config = dict(
    activation='tanh_gelu',
    norm='rmsnorm',
    rope_fraction=1.0,
    qk_norm=False,
    bias='none',
    init_std_o=0.00649,
    weight_decay=0.16,
    decay_shape='linear',
    train_tokens=641800000,
)
MLP neurons of a small language model. Each row is named by its layer, matrix (up: input weights) and neuron, and shows model dimensions 0-191. Each number is 500 + 50 x the weight over its row's rms, rounded and kept within 0 to 999. Numbers have three digits each.
After each neuron's rows, "fires after" lists the tokens most often just before its 100 highest values on Wikipedia text that the model never trained on. A number after a token or word is its count.

L12.up98:509511468350433515450587516425479549450577474525469430453538515552432505580432513464522423489438506404455405465512483507508492512504496435505517518536424440446542501478504555502487478422510473525552517494517517473604512523485561517434665525497432561473401486530533606455545544507442488530473493597524471478398522510498492528505500490537547498605524547512460514564449539500504427546391475522477435470506550442537564385509436480467449473520541510554534488611454527512511428429531485531521520408488560478419451520602554486445500438476643496492501517434446444482400474543500511518
fires after: " |" 51, " (" 11, "f" 8, ";" 7, "b" 5

L5.up227:488516507535603491430456607544573429483575433472523522483531437534573469536540498343437556519469461421527496457479452466537536458590440500544551470587508529492520451475503516451500576410481441402547521492468534539505541543568424500386491561567555553581536466582548479519549548503528483535472494409404451464457492451497496437458473588488530520515490501537547504418488471540512486516447589550428520559478516503602463466536488537517489652489525515465451451478465431531493476409530539415535517559516551518490561450574447539474459516511574453487470494353509533412505552488463550528
fires after: " B" 16, "B" 13, " La" 7, " A" 6, " Total" 5, "A" 5

L8.up118:528557544464472523522466603470538433575506541409463544476471400459562407461502469436531475540391488545475477483462409434599552551495451430496430516498642478500429518450534372438429485409480476483485524444512515565456502488586475443475495578493474445529503541487482439530455466570443554538398583443605459543410527526550463507490436533529512426505504446426485482449526450579498482518473422586496465438468515542446446411465538488518564519463516487437540521502468510492447429561540436515487498521517422495460468454553415570533421522536490572435491498508474505423578422495562495501
fires after: "s" 30, "y" 26, " S" 16, "t" 7, "c" 4, " R" 4

L10.up389:529485537482459496513502523524506452552465417567451475480465448515539491520476495515469465593453452454516395543507594558468536535439548534475533448577536487407475527422519647436475444419562478542528525455354541508443436506472481531507472483521535371514527597595463380373489537515533524517532461478551495488485587485580511505524499509532549420445522556528466518592486485533574473448495482506483552480470623522428581427534459502573587498521524578457524534526575488513466459558558498424515502478515574454494532525492420462482560577492404581517526435471520495574564458559499549496
fires after: "man" 12, "ri" 11, "ed" 11, "ie" 11, "re" 8, "el" 7

L10.up464:547492495508497493489423644495475463504545480504490532532434476551487423484548504470546551534519421429489538472456456463467521510484517506453493453511542423502512489495474410392415573431440524500557588464531534475454499527467434381419478439533490543677513527524520491464435431587540461486481589485589501543449536546424499359458494543454548456581516508511590457532567565463480533476493536568465446582423499551512462455413462590568529472470446577540577468454466518457482490578528471466513557484547496627559469450555567482458457474492495468491460580496535508506458437454529438495
fires after: " S" 23, " St" 15, " C" 8, "s" 8, " c" 7

L10.up684:474504458535469539450520569476483512517572472480453424541444490552417537534486403526551561621502352539515468538506556523453469513526530519507476505554473474512532568482551550517432516463451486485485475436463565545422503520569535525525423527461521431476521461580533398367479518559494573483555522498477504552488510495485519444546435497564604411585470499525422506509543477474377487581561551508536458496477586404586455540506390513497614479549526552477604527570526541543535500480552528529494503536498547509570489515508452569425613478599387525472483485506457470440432471520496553559
fires after: "log" 18, "man" 12, "ie" 9, "y" 6, "t" 5, " medal" 5

L11.up395:560484511455533501507459556492527382466523489507524396459523456534513451490567506509516584499448497477415486534510529479464495444482482515514507589536488539553579464534537576426550561510488393457571506437474516507478562567528517478451526546528506526573524494532504430506448510540435601553547611496520495501512524449505443419445493526527497505528550518497526463539586481452485432600459526550555503523491459501536556458511478572478582561576468560512429428531505496521448399431571513503559519419546554484422515410502616471463479411643538411420444557495474327471479519468569583465
fires after: "\n" 18, " Th" 13, " the" 12, " The" 8, "th" 6

L23.up319:570440496505466479491501479464443542487492413560458454544467515576549617570489533474465529492472501506460558536489560475474498454527481462480537557493515568522534561445461563373461510435451555549472488499507465455489586518535459476497551449538506542534514455546489502537449461552514487566501630517451464433482619496517500457530505491580459533473539524505390498487472514511586447449484502560479477519465568500547452465421480547518489436611465519572521420460503409479530403636475479489414537408521520492639415532646506466467438621449549516540525544473523509529375536539507476568
fires after: " " 37, " in" 13, "\n" 7

L10.up377:514486469483517512466491526464653505411561534516442460464484454543562391522505496365580430498432442441561428487508424486527471484476460422480450540505529433519468499433487431477507584481423437543523562509415598517438594404587474483526502480408504547488520564451562476467444475520528488519467516590545574420469488544439533502456521538446517474615509482445516458519551465444411461448434528527529418514452517466520503460527472507553466381449532554471498525541417509517452517586476475569490538464570486546569533506476411558484493481572507510523492495462504417490439597616565509516
fires after: " W" 29, " S" 22, "s" 21, " w" 20

L5.up240:511575499474456415483547550498501458453515564437499535520498432468446496608489517491511483535479458458517536525529430456544520485599376502633482497489444542496596541500512552497539444539499467481454546588438604528486525517668485512449515572416488515563500564555518439556496423479490543528501481536509422430572494568518530477464423504484502388579443526456493502505473503485529511376494498517626542413478460499519503338551525483527494486382486466520475532542505515518419432531560507499520495438484464501543527493466421609512461462574465511447524490449508422440451542453579454475
fires after: "H" 16, " W" 16, " w" 9, "R" 6, "ed" 5

L18.up371:479497521468495468525469468399424529460592554465498451497476542551507498564478453488400470597455426425515502537516521520456405519467520398505594555473517487462509607469382486469430551416533489443546434428564488528503546509514444463522546533558440544546395478536476541373533512594501455538397523434471510508479461545481590492471452516494496476491472507492578452552537508489510424585475460535486540466519489418516528498446473483499410414510411546428608481547384505489557491490498506564518452505566544488503360489504546506531589460491501489520443441431543370459488502477539512568
fires after: " |" 40, ";" 8, " (" 8, " " 7, " /" 4

L10.up626:471516455558575475474465515382609462399564539490486391562436589526492491512518575545462528524493503431485473553467478455641422537444495497516563469449443545366572528477508469534448526516480510562486514434498436559472542549529353394544524464557530496488549538544414431541460538460418489530456500529535505499453506467451464472496471463465628462533521495578471428511465435424523586484500492565552509462447604474520496439502477504619457556505453517523476523553498486506444528512495523466524603469571517499518536470416531461488511501489447545588442492414497555468481532521463620510
fires after: " we" 11, "e" 11, "fe" 10, " Pe" 10, " fa" 8, "ne" 6

L3.up700:467545435496460467499537521538514482446470559452421563567498445526480472546552425506619399487449530430425472452533511448550516499578410567544530572439457536489524516481513478496484601588504459498505514440431542553474527533499469525460540446541427462506460499608588474525559479364476544496534469460533493472392471489543521450492450510580517419501508610437449553543527532450506452422482513513505440434503479479491384549452449532533519469500546484497497476586475516492487470445462420481522471449533518520535370558525432552490423446592498536553371497512375487489409405517518544456
fires after: " w" 24, " W" 10, " per" 8, " K" 8, " Ro" 7, "R" 5

L12.up361:493521448595586472493501567462594510473501471516440492444426468514494513495524525510521530615519534436474440562456441471387542559442491435517505461471559489576515588506425533485518509421501473534421480493546429450474547494595506424486558479543483553484459489532507580348605593565465474542516546531503532457458549528444487442459508605591511546441434441469449495470547571469513519454519470526468500483506538498476505455495455528423608415449547548521525478583476472544465392517469418502518446500478475502457525448630418419553577476498464427466479500571519466446448569598515484549
fires after: "s" 41, " S" 10, "el" 6

L5.up484:566506487504554448526414521486482429527523482498427497595467501487554524533464416510402516518376554510523566423440553537511460475565460536640467455566462555494440506506545512408462495426385439497440469500493569484556506529470526394455480546452398486583553550522482466483478634477448559486537484517539430495434462477550534489573503551490494534516524479525503581451521376409485483487469525535571563546473492462581488496492470484525474449555493505466519441487497534580474476448449568445574507428513487518545548436503409608408504469582568476565543520501520455435556565530446419539
fires after: " B" 20, "fin" 12, " c" 12, "A" 7, "qua" 4

L17.up607:478479507488418500556542536506461457490523458487451505454441474520560585545503451489513493458557526515496439438473524491505516499404514416403509581553572495583559504499379476401550569433440493549428582522502475474439463556551450593438565493465419522491504527553543489418414488530491523532524659444550473480469551586567536374508526446598394409475532499519416512484476419493525554490548498557461506457423503474526536484482404485563508486440474556560469442509523502435495432467474402648566540509423542467472479518543514495497522512561525524518470464387530475483492502529518517468
fires after: " in" 48, " " 12, "s" 8, " In" 5

L8.up753:512517506512446516458588491487540464501457379424424554496530400538511497513571465480573538484492553474440507424380547468439548504461550479505432497486586377430486518507438414478482559514450538538471531522444532499489515483488517433475569532597475460559488502468485494436417456440434583552489508399515470476471504550518449509481468531564559424462415458493490465500519562412457527551488522493517512435458531528462438459513480490499558536415460500483438511588494434510483320506520432595560554454562542571426558491488501527500583480520524583488366429469527514553601527517487428490
fires after: "S" 27, " S" 23, "s" 16, "pr" 5

L17.up581:541515418502489473474447547473523480487571593401467476572529474560426482420490489459498414551511475518423457483532479515540433480551437511463507494460409469454519475537494563449418576428435563419427596429578454555445503506493519563449464477532408417533514471532545437546418457440524475475470583561486481545548535535565404533602452445478478473545473560529497488525401445526544507470477536483585504527512603490451414449550506589419474459460540491546505548474489401537526546440450455503555522543525503481517621483567519406426543567556464477495499465521511465551500448486580557397
fires after: " " 36, " d" 11, " re" 11

L18.up571:527421515516524413551511509456563508481573555515475451500405425434613544584520549462476537441424484417505520558468483523523531509485512489477496541634481436448591561465500425462539498456485496517499451486446503513508482454556465411467422519567514498570416621514469516514506522440501539598544522507520431421487518521534497502469468581514487459432449488457548542519501553474457457505464455632521516430501491489508448628466579459531512482482446452535554493521487464517362412576501584636513514478514519451458480416505553555432544521505513575486418532385521470463476490605497440526
fires after: "." 20, " (" 17, "\n" 16, "==" 8, "===" 8, ":" 6

L12.up224:557546482530545540480480604531584501499571426445522568473520444504492466503542562524557463619423446491490519519542559466546411534603464476557422505484420473562584501554433487497490527433490428475481587503545454520521501512537485472546482594466476427648539446529496475461423441471548502544517553519549471490509484579557465457500485569547497437584511573473495503520470549551559511499453488509503497459444561478474472512381540466452545428461489477485526525577533417467599456523501484405469630500524453502548572479480533563518437475469406484461609411487427422468417468544531466407
fires after: " " 25, "y" 9, "th" 9, "t" 5, " (" 5

L10.up335:542560457513537550528458500507506433466590505488504388586404464525468520500521423526462515515458556493514596541436466520563469544500512508500550571514565531401572534430515434493532443430460527487495520406546492551392570502490476417501532479548536520504546557484472469424411569427410507519415529563537479509519534474562520554514486486497534560487551559545468468570572420563545379507531492510538500450532505517593475521475518501568499393408477515439629487521515513638478472512575492438485607472527534463537445505569538466506418619495533480481549425485495540522490584420487563524
fires after: " I" 18, " T" 8, "e" 8, "I" 7, " C" 6, "ne" 6

L11.up23:524506460407501499548495605541532520584454519442457454469482472626560571511555497503440466543565431473545441486488481472585510544506443553512534608523478479483591523473494475428491528501368402480522548601458596450477537523596480537513524548499526511498555489530544440446398463551430554534506560470524624482544511486520525417445507495558448367497530487544511533520511517458567490538462402537539472535470437451562460503516488603569481508419516548492429407520543498512473538540458450476546581447598461529535472451537498507494575515551484520477463440593491506557504464583618549502
fires after: " " 37, " c" 6, " sp" 5, "ed" 4, "k" 4

L18.up626:501507483568458383442500491429506511465536521534533514530488411479445561577502489480494464579475537481535408509507403426522585457487408489454494567608490427481549513407512508400410474484465474419491499534604572476489520507515509537454528526529465470605436541574484429519498487465432592547501513508531474568474471552583484477498477493474588403551473532515531523558519521499446575520470501516509410444458562468462377511500553373493461505519509496544451499510435434494466410487514394518521436468565578390536490425465561528512528533504546497399502605475519412482537404505509527540
fires after: "\n" 47, "." 14, " |" 7, " " 6, " (" 6

L8.up670:563598511476575547560559491476577490499553396492457523603371525468440390534482521510474470502478410462546499499559485600490580541461516447530520475475505444537504526562513502413481541464409463560498502570464505598546568512527390415557502499489498444550412463518532469433472479451525552596517523555523510480492557473559506461447496657577485538539448485484458462536425443454528563504517414558533532462450545446536464439526535467475538533467454453504465566608503567490507412441490467523543524440503476528479522534520502476531483463532510458593500488528521430533448476640559608552
fires after: "s" 42, " S" 11, "S" 9, "hi" 5

L3.up320:502474473524427470451424512469468529518536400498436559456579517549435402521546461507619457585569514506466453456505564497492469481524531567555513330526480573508493468527459553456553488530421519488569539486589501544556502380424567489443530496416508427471470489453517375496497456492535527531519568539380500557562520594596466557510434490552441504491504490583525446570499516486467482474464495462508517500443511522494482541533456559471502564492502504491507501519528445488578557484428461499526515400558482414578501506542469493456486511557454559464513476534424517519553354621556487401
fires after: " " 35, "ban" 10, " Na" 8, "s" 6

L4.up456:460459418516487448570503497547486495542573396453454433546458412482448508488534502462548442494477601608483506489553553510525573410552465444467549523480556545524551513454489515446454472441530357695513517516481492419493412542474440522530532572462469482570595566441528455389438553501425515497465616551496515412432515490467501496516512528531465543554511562539472417491444429453534503373446482495452596528471509506508523470456493536556490484460475467558602506554532509514514407412582546528576502485516486451552499487552543477476420512514485509517550445463506485504436476561520504470
fires after: " " 24, " (" 9, " 2" 7, " in" 6, "ri" 5, "ub" 5

L3.up586:550477514490474439579478505472615451489449475508445501460481545415506465504584506518574536533473464521521546518571537544618499588458486484516574527478471460509550566461511527502431420470523541475493556473553492477515551461486488502399438516511550522534486513560458471546425549529457485506463513403554578517562514433618516516530502504507469419477480514608428479506508540530525383579422507490462419478432537541480604494506544568485543454461538561476485517429486441522459554594528599487368528430550639464475500484497502459512478411521506413449443573493540419414484504499646519536
fires after: " the" 22, "er" 17, " The" 15, "The" 5, " Da" 5, " An" 5

L3.up362:496461521490549513474529461498457549419626516494520481484517531465477489570495495484581478508470530491494560487534549511545368494513478437608561588469545476538608443529533509471510476425486531503506567556505487491427556515517426465447537463545490463499508498468532461369519543504496530521514527474486507500527499555608564490523431648482500431470465422478515338467550488541416483463533537518561449458568485434512516464476466478651492491442501500494597474532483432648516412563455482529466616456491518466536553459467571497579511541470485564479440516420453512389475493525542433449
fires after: "." 36, " I" 12, "I" 9, "ga" 9, "ra" 4, "or" 4